config = dict(
    norm_place='pre',
    qk_norm=False,
    lr_mult_down=0.7,
)
MLP neurons of a small language model. Each row is named by its layer, matrix (up: input weights) and neuron, and shows model dimensions 48-111. Each number is 200 + 30 x the weight over its row's rms, rounded and kept within 0 to 999.
A block is one neuron, or neurons of one layer that tend to fire together. After each block is what it responds to, as a language model described it from the Wikipedia text at the highest values.

L9.up393,210,159,257,179,183,172,200,261,243,189,177,184,227,179,154,170,207,200,196,209,200,183,237,213,180,219,237,193,144,146,191,177,228,222,157,197,204,206,238,156,199,265,184,215,195,164,238,227,145,193,199,240,192,224,292,184,210,179,174,239,203,213,200,178
L9.up546,135,157,234,176,220,223,236,176,217,203,196,159,215,193,206,178,244,196,182,143,165,208,202,236,199,209,204,212,207,171,212,148,205,222,212,217,247,201,210,192,217,226,185,217,186,193,173,215,163,183,245,204,181,230,222,203,173,202,245,196,150,224,246,249
L9.up598,220,201,208,201,169,230,182,234,143,201,204,207,212,181,202,148,198,155,230,205,176,205,219,204,208,166,200,187,195,257,184,214,266,183,205,209,204,182,225,194,176,219,269,240,150,150,191,180,193,232,260,207,202,202,230,203,291,189,207,172,206,243,217,220
L9.up1229,212,169,159,165,152,226,225,166,186,165,192,260,239,230,235,232,211,165,173,163,225,178,247,210,155,239,217,218,160,138,217,194,249,269,235,252,183,238,208,228,198,240,203,184,176,207,213,220,237,185,199,223,168,203,204,238,202,155,201,249,228,239,226,200
L9.up1309,180,174,133,201,211,152,227,242,226,186,201,197,186,184,237,236,197,233,235,190,191,178,175,190,202,170,241,234,181,214,230,179,258,204,210,178,200,194,220,171,184,181,182,165,216,147,178,206,167,183,134,200,196,208,184,214,170,203,235,209,197,205,254,203
L9.up1702,172,205,179,208,208,187,203,177,201,207,196,229,171,197,221,214,201,212,177,230,212,247,215,230,209,244,222,214,232,227,257,212,234,150,186,194,234,198,200,246,184,159,220,171,200,189,229,130,184,178,251,195,237,214,139,137,213,133,156,130,217,174,214,198
L9.up1787,188,231,222,174,206,248,268,203,202,174,219,159,219,191,178,198,190,238,201,165,223,182,214,244,172,229,207,189,195,209,202,240,186,235,188,166,167,270,218,197,231,225,199,195,174,119,216,166,169,208,228,216,181,159,196,191,246,180,184,224,231,188,191,232
L9.up1904,171,185,239,205,262,221,207,179,221,182,184,168,227,278,218,245,218,222,196,278,203,158,163,203,249,196,219,228,232,206,239,187,218,199,223,227,199,199,172,138,221,270,245,223,168,165,208,204,218,179,195,185,239,194,196,197,223,194,193,194,193,187,186,235
L9.up2200,165,203,244,174,203,206,192,194,259,187,232,187,170,192,220,194,196,195,229,249,185,148,206,178,164,176,237,210,198,188,220,232,239,191,237,187,208,182,209,182,142,195,192,209,203,204,183,193,194,245,165,235,220,256,204,197,201,151,187,178,196,198,244,179
L9.up2368,177,208,232,182,188,218,221,229,208,166,176,199,195,140,229,194,147,169,186,185,223,237,226,142,255,245,229,198,188,166,198,233,206,248,215,249,153,190,234,220,190,221,196,219,244,148,238,191,218,178,210,175,214,201,177,214,222,165,203,203,225,224,137,172
L9.up2559,209,194,129,212,137,195,164,178,186,214,240,151,174,202,208,196,190,183,166,208,224,207,165,201,178,209,212,232,250,198,230,248,274,267,152,194,216,198,227,204,209,212,213,237,171,199,172,181,179,211,212,179,236,272,177,167,214,203,206,213,218,167,189,237
L9.up2648,197,203,213,201,204,188,164,244,191,186,201,163,228,194,192,186,217,231,226,175,174,137,216,202,191,176,206,205,165,200,220,245,219,219,223,213,215,201,181,193,182,113,206,211,201,155,135,190,226,160,179,270,223,209,212,234,187,239,221,154,162,162,216,140
L9.up2708,116,211,180,185,218,252,219,242,194,190,189,200,212,212,221,231,258,175,189,194,184,200,222,208,220,165,176,185,165,185,255,199,223,218,247,228,142,228,248,257,187,231,170,218,152,188,152,187,246,190,193,220,152,211,193,158,193,150,205,178,236,168,202,224
L9.up2925,160,200,223,212,193,242,115,204,203,242,169,195,151,229,209,176,163,215,195,178,194,173,228,212,207,179,171,202,187,193,183,202,211,209,191,197,236,194,166,206,184,180,242,211,281,204,209,231,233,182,174,236,232,218,194,190,205,217,251,188,242,181,206,159
L9.up3009,172,217,178,191,157,222,218,235,260,257,213,230,204,201,163,174,195,177,122,204,149,147,207,205,194,203,182,234,190,165,254,228,163,205,194,240,194,192,225,167,247,225,202,211,227,204,212,195,257,274,197,155,158,242,174,210,201,188,195,195,223,169,209,173
L9.up3012,181,247,199,133,204,187,192,240,204,187,206,222,166,206,218,189,218,190,116,212,171,234,185,212,216,224,206,186,211,204,190,219,251,264,147,203,209,218,208,157,163,202,194,230,214,159,226,201,175,220,179,223,192,276,170,220,207,160,235,248,125,160,156,244
Description: Separators before upcoming numbers

L2.up1530,242,184,202,145,285,159,261,187,242,203,189,232,248,165,253,174,197,185,191,166,249,199,174,182,237,234,211,161,178,198,207,221,185,184,201,176,164,250,226,223,228,200,211,200,187,180,206,219,188,168,209,254,213,237,211,273,167,194,238,205,210,218,190,220
Description: Verb completions before objects

L9.up511,170,190,173,175,156,239,261,121,160,232,219,173,186,167,195,165,183,220,186,228,226,224,183,224,195,129,186,164,220,251,211,175,181,191,164,232,207,197,209,158,190,200,206,195,192,176,212,195,151,216,176,240,204,208,141,192,172,249,194,165,215,179,214,200
L9.up945,165,164,204,178,178,193,236,181,192,194,195,204,151,197,182,209,177,251,232,208,267,157,223,181,218,261,219,185,203,244,197,156,180,242,155,204,200,221,201,204,160,210,231,168,234,272,216,167,157,185,215,243,166,172,214,221,221,97,242,218,192,169,191,188
L9.up1211,182,159,187,222,212,216,201,239,244,205,238,152,195,196,195,182,209,171,140,206,200,224,220,162,165,202,190,158,195,141,207,189,213,192,169,167,214,199,219,156,211,257,203,190,189,300,180,183,178,207,194,237,138,221,177,184,209,163,161,236,225,214,202,176
L9.up1347,151,190,230,210,148,222,152,188,168,261,187,227,189,233,255,216,214,197,218,170,174,215,196,221,182,187,168,182,229,227,222,211,182,208,193,178,198,197,180,213,192,177,211,184,192,184,141,206,164,242,184,182,149,183,117,258,210,205,178,162,195,184,213,201
L9.up1521,203,174,193,132,247,250,223,174,224,135,231,199,189,159,155,202,185,214,246,220,193,168,160,185,221,232,189,180,235,215,159,190,193,191,216,153,216,206,222,209,203,219,168,223,168,274,172,218,221,157,186,148,210,262,203,237,218,212,253,185,173,205,237,259
L9.up1863,237,167,221,212,214,199,174,233,177,223,241,194,211,174,211,234,208,182,169,172,172,172,160,241,208,195,147,182,218,197,216,194,238,247,141,154,181,207,243,221,209,187,161,178,163,316,137,161,155,251,150,204,179,193,170,238,235,215,197,191,213,198,219,146
L9.up1871,151,201,226,229,164,189,190,227,205,273,211,214,223,198,185,199,208,177,228,179,214,164,149,212,199,150,216,165,230,158,165,151,194,190,180,209,194,166,235,166,234,180,137,157,202,73,144,200,189,219,183,207,143,205,172,211,197,179,175,169,216,246,198,182
L9.up1899,208,220,208,141,219,164,136,213,208,209,173,228,223,231,175,228,235,234,226,187,204,182,201,206,189,229,223,168,218,212,205,179,208,242,245,221,180,216,163,190,194,200,227,198,176,256,211,237,150,219,175,247,200,209,176,218,167,214,246,211,216,192,232,206
L9.up1969,189,232,216,249,229,188,230,170,207,167,253,216,174,213,246,168,180,278,204,145,171,236,187,184,184,168,204,233,182,186,191,218,181,187,196,194,201,200,179,141,240,225,185,236,183,180,188,180,172,202,156,181,225,175,201,163,203,170,158,132,228,253,215,136
L9.up1973,136,226,221,178,209,204,216,201,217,201,201,243,213,244,160,214,183,225,175,157,161,193,131,214,187,251,139,174,244,211,195,190,208,214,228,159,227,182,189,238,206,165,145,155,268,226,218,172,139,218,237,227,203,172,193,176,234,180,176,211,199,171,209,195
L9.up2060,228,190,184,250,160,147,217,229,201,217,196,225,172,230,234,133,243,196,185,211,188,177,198,246,259,179,216,198,185,216,216,198,180,191,179,190,192,165,217,255,136,173,192,162,185,270,175,242,209,233,238,218,229,227,225,223,203,185,206,247,193,170,172,219
L9.up2111,182,175,200,142,191,204,208,215,220,158,154,193,161,173,212,219,164,217,144,290,287,193,190,180,240,218,204,143,233,195,233,198,201,163,192,153,240,184,261,237,200,205,148,187,193,271,194,204,197,204,188,211,241,226,248,259,236,198,216,216,235,258,198,111
L9.up2244,210,194,213,162,192,268,259,218,218,147,212,200,164,186,185,220,159,218,269,196,202,186,182,175,230,250,196,197,226,213,179,223,188,216,195,184,184,238,215,182,208,230,198,228,211,363,188,152,198,223,164,198,207,236,213,221,229,233,222,228,233,231,232,163
L9.up2516,249,220,143,241,210,191,157,195,206,238,192,200,209,196,180,229,240,230,164,170,194,135,174,205,187,190,201,175,179,205,208,253,210,175,205,188,178,213,225,246,162,211,213,239,199,256,178,191,238,154,189,202,144,165,189,146,219,176,154,257,151,169,230,204
L9.up3014,207,194,162,247,202,216,229,212,208,183,218,171,199,221,235,240,208,163,170,198,158,153,228,197,198,195,247,195,217,175,237,202,196,207,192,174,179,231,208,211,232,169,119,232,211,278,190,242,183,236,187,162,174,211,173,201,216,221,204,262,178,227,178,169
L9.up3069,121,178,121,204,183,194,196,218,194,207,215,244,220,226,207,217,235,175,190,178,170,204,185,243,179,237,279,180,230,177,181,188,172,188,186,139,195,173,179,174,200,163,179,211,233,208,178,231,199,207,188,199,154,197,191,234,227,173,202,139,196,184,170,204
Description: Subject-name end before verb

L9.up490,222,162,217,190,254,233,191,216,246,183,196,165,202,200,220,269,216,200,158,243,196,114,165,227,197,176,172,229,163,231,226,214,202,219,177,209,210,180,132,203,183,197,195,220,177,139,233,212,201,200,185,220,250,201,178,211,232,200,236,217,174,206,173,215
L9.up830,204,183,186,213,193,226,214,167,213,176,205,189,213,200,199,208,215,186,154,169,144,190,160,193,185,208,182,193,180,204,205,175,195,209,222,170,244,214,154,186,195,223,254,276,203,141,190,163,263,227,220,217,207,209,155,229,205,206,210,168,168,216,207,141
L9.up1042,188,249,221,196,225,211,240,157,204,189,188,202,212,228,181,145,136,241,224,186,260,151,197,235,218,175,177,171,242,174,223,203,160,207,214,186,220,165,196,201,159,176,175,194,190,185,171,210,189,204,190,136,210,191,248,215,240,214,191,190,294,188,190,173
L9.up1115,218,244,224,212,194,191,168,200,151,177,166,188,196,201,220,243,160,222,233,179,193,183,219,175,204,179,187,187,148,189,130,143,171,173,174,195,175,140,183,203,204,174,145,201,231,174,247,240,171,163,190,247,182,148,209,205,242,183,222,194,214,201,190,195
L9.up1127,202,209,211,167,241,215,227,214,264,211,288,199,254,194,218,177,160,202,200,258,156,249,169,201,198,213,168,216,188,117,209,85,156,187,191,169,177,256,198,243,237,220,202,182,189,173,181,158,179,169,190,154,189,219,219,198,199,260,221,263,268,144,194,205
L9.up1273,151,210,178,150,212,213,226,135,172,202,270,193,220,181,123,173,231,247,240,182,250,170,156,164,224,164,177,215,185,196,223,178,146,191,213,155,305,261,211,184,231,181,152,163,224,283,186,128,216,172,224,173,227,209,239,199,227,151,177,219,234,179,205,234
L9.up1423,184,250,210,190,222,203,229,231,240,171,223,185,258,196,247,164,218,270,182,245,211,166,198,219,193,187,200,223,200,217,216,208,228,217,156,195,197,163,235,190,223,215,188,238,181,299,196,159,231,236,211,205,248,174,220,192,208,222,159,230,184,187,206,206
L9.up1500,196,175,188,214,188,244,185,238,161,187,174,174,156,209,170,161,170,235,192,198,208,209,194,218,185,192,242,195,167,226,202,159,185,149,176,149,190,206,219,147,216,215,238,178,180,218,229,195,203,199,228,169,187,243,219,244,233,196,179,179,193,227,241,225
L9.up1982,208,185,224,170,235,214,187,166,258,202,241,253,178,203,157,172,189,163,160,251,256,180,199,274,194,181,205,181,243,186,220,237,235,232,184,207,216,243,236,215,195,192,177,145,161,199,189,233,187,236,213,178,199,218,229,177,177,181,225,126,152,187,187,140
L9.up2269,232,165,238,199,195,206,254,184,217,140,187,178,208,258,168,250,175,196,196,193,207,223,183,176,231,207,224,155,240,205,198,169,212,192,176,159,230,210,171,248,158,154,212,168,211,112,191,218,220,234,236,275,128,236,218,200,230,261,234,165,177,151,207,187
L9.up2323,198,193,242,179,163,216,192,201,210,179,238,161,268,204,189,183,156,237,186,162,180,252,140,150,186,168,150,204,238,200,210,208,157,207,164,210,184,197,178,223,191,218,265,183,200,190,188,193,202,204,230,230,210,195,164,222,232,175,217,220,226,193,172,212
L9.up2383,139,207,215,168,236,208,181,257,169,217,255,230,200,211,268,202,166,230,233,267,211,205,199,217,247,180,182,190,176,179,215,230,219,199,230,218,242,199,184,179,181,176,182,256,197,264,221,209,239,162,197,194,231,193,210,185,200,267,220,190,229,217,146,129
L9.up2531,220,191,198,170,178,242,171,249,203,215,191,172,165,163,197,206,168,186,210,188,214,249,206,216,193,135,175,231,194,172,233,221,250,207,172,244,253,199,207,207,234,226,184,213,233,108,256,198,219,234,178,217,232,206,202,206,150,247,182,275,196,175,216,244
L9.up2719,162,195,221,181,183,205,261,190,206,184,162,224,172,210,163,200,231,210,239,217,181,193,193,205,186,156,223,236,200,204,138,219,221,208,211,163,208,198,204,167,298,254,175,186,234,241,165,203,225,218,135,208,243,163,211,157,172,217,221,181,187,183,240,158
L9.up3017,200,195,225,228,147,250,188,184,222,209,204,284,189,168,183,180,173,236,227,222,200,207,121,233,186,184,195,190,234,195,212,176,164,183,193,182,223,201,229,172,291,154,192,189,188,222,229,226,188,249,256,208,251,191,226,195,245,195,179,166,191,207,213,218
L9.up3048,229,188,179,220,166,184,191,243,195,194,226,236,207,156,208,172,180,253,206,161,162,213,167,205,210,222,161,219,203,222,189,209,154,211,183,188,252,175,271,263,181,219,238,202,164,237,190,239,163,219,176,223,175,153,255,293,227,178,171,159,201,218,199,226
Description: Indefinite article "a"

L2.up719,162,214,194,179,191,187,189,169,187,171,203,151,219,210,181,180,230,202,235,198,208,277,220,218,168,194,189,210,251,171,149,207,176,195,188,187,195,199,213,182,114,118,229,190,183,185,284,231,231,233,217,231,200,260,174,191,224,136,178,167,171,204,195,235
Description: Indefinite and quantifier determiners

L9.up300,192,194,182,248,247,181,199,203,206,256,161,157,206,196,195,185,216,163,178,217,167,169,208,138,195,177,205,205,203,198,199,181,234,217,188,190,228,167,223,175,197,194,193,223,174,349,209,199,216,182,184,196,172,215,152,153,147,171,204,174,151,249,199,146
L9.up451,150,183,177,180,193,140,202,191,227,163,181,193,220,172,173,188,219,187,209,236,187,234,176,218,163,188,183,198,208,211,141,172,215,279,183,226,224,179,183,165,195,229,194,196,163,225,197,181,174,227,156,188,186,164,237,194,186,170,222,184,184,183,127,208
L9.up484,191,196,183,217,162,212,224,236,161,186,236,149,199,184,128,286,215,202,190,164,219,210,176,201,224,179,203,198,216,210,192,210,158,207,162,222,185,206,208,170,179,165,209,232,192,238,247,185,210,199,184,169,209,219,183,228,174,281,204,194,171,158,219,184
L9.up1244,196,176,193,207,189,145,174,226,163,232,281,199,232,152,174,175,209,195,208,188,217,178,217,201,191,182,229,144,209,194,137,195,189,206,256,188,187,219,193,261,200,245,208,165,147,245,193,220,227,172,160,181,219,177,162,198,183,239,195,213,199,180,183,220
L9.up1399,158,236,180,180,195,134,223,239,195,158,213,217,267,195,200,211,210,179,300,211,194,143,202,178,160,187,198,186,221,199,206,233,249,251,204,169,216,207,197,153,219,207,202,211,145,346,189,234,284,166,188,196,161,216,215,222,202,183,235,187,212,181,248,225
L9.up1546,148,256,164,187,252,188,248,201,165,235,203,204,173,183,231,190,179,197,182,205,225,171,178,156,204,226,158,159,207,181,150,177,147,228,182,196,230,260,192,214,123,161,213,223,200,198,198,258,209,189,154,191,182,177,221,186,125,192,179,225,252,241,227,205
L9.up1674,190,206,154,170,272,259,198,215,259,218,194,239,211,231,216,189,210,248,203,274,206,210,128,207,186,177,265,167,246,196,187,205,257,182,215,177,162,215,207,225,186,204,226,212,194,336,168,213,201,173,230,178,169,204,187,151,211,191,208,198,228,196,218,201
L9.up1977,203,205,220,198,165,225,230,161,147,181,268,235,177,141,180,225,217,208,163,201,235,185,221,219,180,175,187,211,258,201,177,161,255,198,162,143,200,189,196,197,230,159,214,201,174,171,178,131,175,189,254,179,224,239,180,171,210,177,193,181,244,167,198,150
L9.up2128,185,188,223,190,212,210,238,210,213,198,183,234,209,185,264,217,221,190,229,197,233,192,206,206,221,229,224,190,224,193,213,169,195,208,243,209,171,173,190,163,210,175,190,252,245,222,178,252,259,171,212,221,196,217,180,176,217,214,218,182,229,195,252,181
L9.up2190,175,203,192,263,265,206,264,202,223,161,195,219,154,169,233,224,192,185,248,227,181,185,210,148,226,210,223,173,179,184,227,243,176,182,217,238,227,182,206,216,180,200,233,205,140,214,232,248,201,212,140,199,195,237,224,213,197,181,202,204,187,204,239,186
L9.up2203,212,196,196,204,188,194,212,217,205,169,245,151,197,215,201,262,138,172,206,213,221,220,215,166,231,177,192,192,145,190,257,205,201,223,214,197,226,248,195,183,181,244,206,192,196,301,232,233,196,240,157,170,199,200,207,212,189,213,220,194,187,197,143,176
L9.up2346,167,219,148,223,219,215,250,143,192,189,228,184,198,242,223,275,185,149,231,172,209,222,183,205,185,169,208,210,239,184,163,223,165,212,157,222,181,226,182,214,245,199,262,203,141,241,135,241,199,196,240,176,165,213,213,205,154,179,210,146,182,242,229,221
L9.up2348,184,213,181,250,165,153,194,190,194,153,211,202,182,158,180,213,211,164,239,231,135,178,196,173,180,187,260,186,194,203,223,184,175,191,201,216,164,204,177,107,138,171,147,205,190,267,218,235,240,228,187,187,169,217,220,193,208,229,169,171,195,232,201,240
L9.up2787,218,202,187,197,155,163,237,153,239,180,175,178,157,174,217,182,170,260,168,179,150,231,206,164,235,159,237,189,173,212,174,223,184,199,189,182,231,210,148,220,137,237,207,220,199,315,267,245,199,181,226,235,185,233,262,185,216,187,197,215,200,207,182,160
L9.up2825,240,215,187,152,191,236,169,186,184,257,178,217,181,148,192,206,221,197,178,153,231,178,124,193,141,144,186,239,183,163,201,172,133,185,169,187,190,250,211,166,182,224,166,229,157,224,218,223,266,231,194,194,225,234,247,225,147,190,230,224,187,191,223,229
L9.up3029,222,194,203,184,208,200,258,178,219,175,215,194,149,180,179,161,174,217,184,208,186,187,214,129,196,155,167,234,232,192,177,249,178,281,206,210,180,233,211,218,188,188,227,178,289,288,214,227,182,157,189,292,174,208,190,199,214,217,213,246,173,227,157,190
Description: Transitive verbs awaiting objects

L6.up505,230,186,195,143,218,217,237,185,178,216,143,227,158,168,203,215,199,258,163,189,180,225,213,187,191,215,172,202,148,217,196,193,193,169,243,204,237,184,196,144,199,213,171,224,185,9,191,172,207,158,211,194,165,230,188,174,193,178,182,221,238,183,228,155
L6.up1193,220,256,205,182,182,234,224,209,220,204,203,225,194,165,230,212,193,138,226,196,194,197,247,180,161,202,196,200,159,199,198,186,253,248,186,187,260,179,201,201,149,171,149,204,181,110,191,212,195,203,230,191,185,193,228,180,160,154,204,218,222,191,248,165
L6.up1942,214,182,181,207,238,177,187,208,202,180,240,226,174,181,216,194,202,172,236,223,177,192,175,177,129,181,170,169,197,198,205,162,213,186,213,214,190,211,200,203,239,203,175,167,198,222,210,234,181,179,221,189,145,250,174,231,146,122,168,178,191,199,206,179
L6.up2166,178,207,121,169,239,181,154,187,238,191,316,178,179,201,194,221,178,174,169,183,198,194,185,168,209,167,189,231,125,255,173,191,141,217,178,247,205,180,171,206,201,233,207,241,245,161,228,216,199,167,249,199,136,270,203,226,154,164,200,237,226,252,219,223
Description: Object-taking word endings

L6.up2109,156,195,226,225,169,202,186,194,211,161,228,204,112,150,193,228,154,161,169,180,178,213,212,222,212,221,229,224,252,190,213,187,238,208,215,261,157,214,216,180,160,251,258,161,175,315,151,217,175,230,168,182,215,180,169,197,187,201,239,233,185,194,191,212
L6.up2345,174,212,207,182,174,169,165,221,253,166,219,185,186,229,187,169,198,250,202,216,145,191,158,186,170,222,194,147,223,220,222,203,235,176,219,219,187,182,223,243,219,190,204,139,181,218,138,230,188,202,201,184,205,180,211,192,211,165,237,191,213,180,212,234
L6.up2399,206,262,284,186,200,199,149,192,199,196,239,206,145,154,179,144,185,216,249,209,167,234,167,185,173,182,185,169,187,173,234,174,195,157,199,218,250,170,203,234,204,225,171,237,176,230,189,226,189,221,243,220,152,186,160,193,210,182,232,178,259,223,205,191
L6.up2428,199,222,204,155,237,250,222,203,225,234,147,154,221,181,172,177,190,220,254,201,197,204,219,191,217,163,214,200,190,238,194,227,188,229,198,208,196,175,256,215,245,206,195,188,233,74,208,212,208,211,195,233,230,175,185,235,195,189,224,245,271,205,233,219
Description: Subject before verb

L6.up198,171,188,182,190,194,143,202,213,252,121,189,209,185,175,235,199,204,235,181,215,161,153,234,164,217,205,207,233,229,223,182,164,170,199,178,178,241,206,206,226,194,199,242,251,209,140,233,206,215,202,160,231,158,245,185,141,239,231,233,230,177,206,238,262
L6.up816,209,218,160,179,267,186,214,207,222,203,175,190,195,207,251,164,157,139,191,250,184,239,204,191,152,241,219,202,220,268,175,199,231,176,207,204,218,169,235,219,172,216,195,216,239,224,168,255,215,235,223,185,252,204,181,149,187,229,269,143,166,224,203,204
L6.up1444,232,229,183,200,226,138,235,217,204,153,175,197,194,210,226,235,187,244,157,266,199,224,217,173,172,200,192,164,167,194,194,187,215,150,196,194,238,188,136,190,210,165,166,177,194,111,262,196,235,218,137,225,155,208,149,196,234,218,231,162,121,183,205,199
L6.up2778,228,208,246,227,194,205,239,200,238,188,176,259,215,220,246,195,207,214,143,254,175,222,197,170,198,268,215,215,219,203,149,175,177,157,243,195,171,171,200,188,167,162,247,166,294,155,179,198,198,230,192,212,201,193,198,201,225,199,152,183,175,214,195,183
Description: Indefinite article "a"

L6.up492,171,190,211,173,183,142,165,201,248,204,176,213,180,188,153,158,227,230,192,239,205,205,211,189,229,200,127,197,207,194,191,130,213,161,180,212,205,195,210,164,212,215,191,192,227,212,220,186,179,180,206,136,173,181,252,169,180,217,155,132,214,170,176,217
L6.up1083,226,236,220,142,202,209,191,235,201,149,193,253,165,257,187,212,199,184,248,221,231,213,144,165,190,219,176,185,205,197,193,216,266,189,199,213,205,195,131,150,164,199,246,187,169,194,217,159,210,240,190,138,189,192,212,164,151,212,193,136,202,155,217,241
L6.up1667,200,178,203,154,229,209,199,206,221,193,187,165,199,232,175,213,206,198,189,179,206,210,184,200,219,248,204,175,219,199,203,235,237,176,197,189,210,198,141,216,262,188,221,173,261,181,205,215,227,216,215,165,237,202,157,142,212,213,109,231,200,196,187,195
L6.up3058,206,215,197,190,196,204,227,203,217,242,191,211,249,190,253,193,189,109,225,153,173,179,225,192,226,245,152,177,131,198,208,214,202,183,189,225,213,233,199,199,209,191,201,159,258,153,237,169,222,235,230,214,238,229,161,187,219,242,233,155,191,169,163,208
Description: Election table vote-percent separator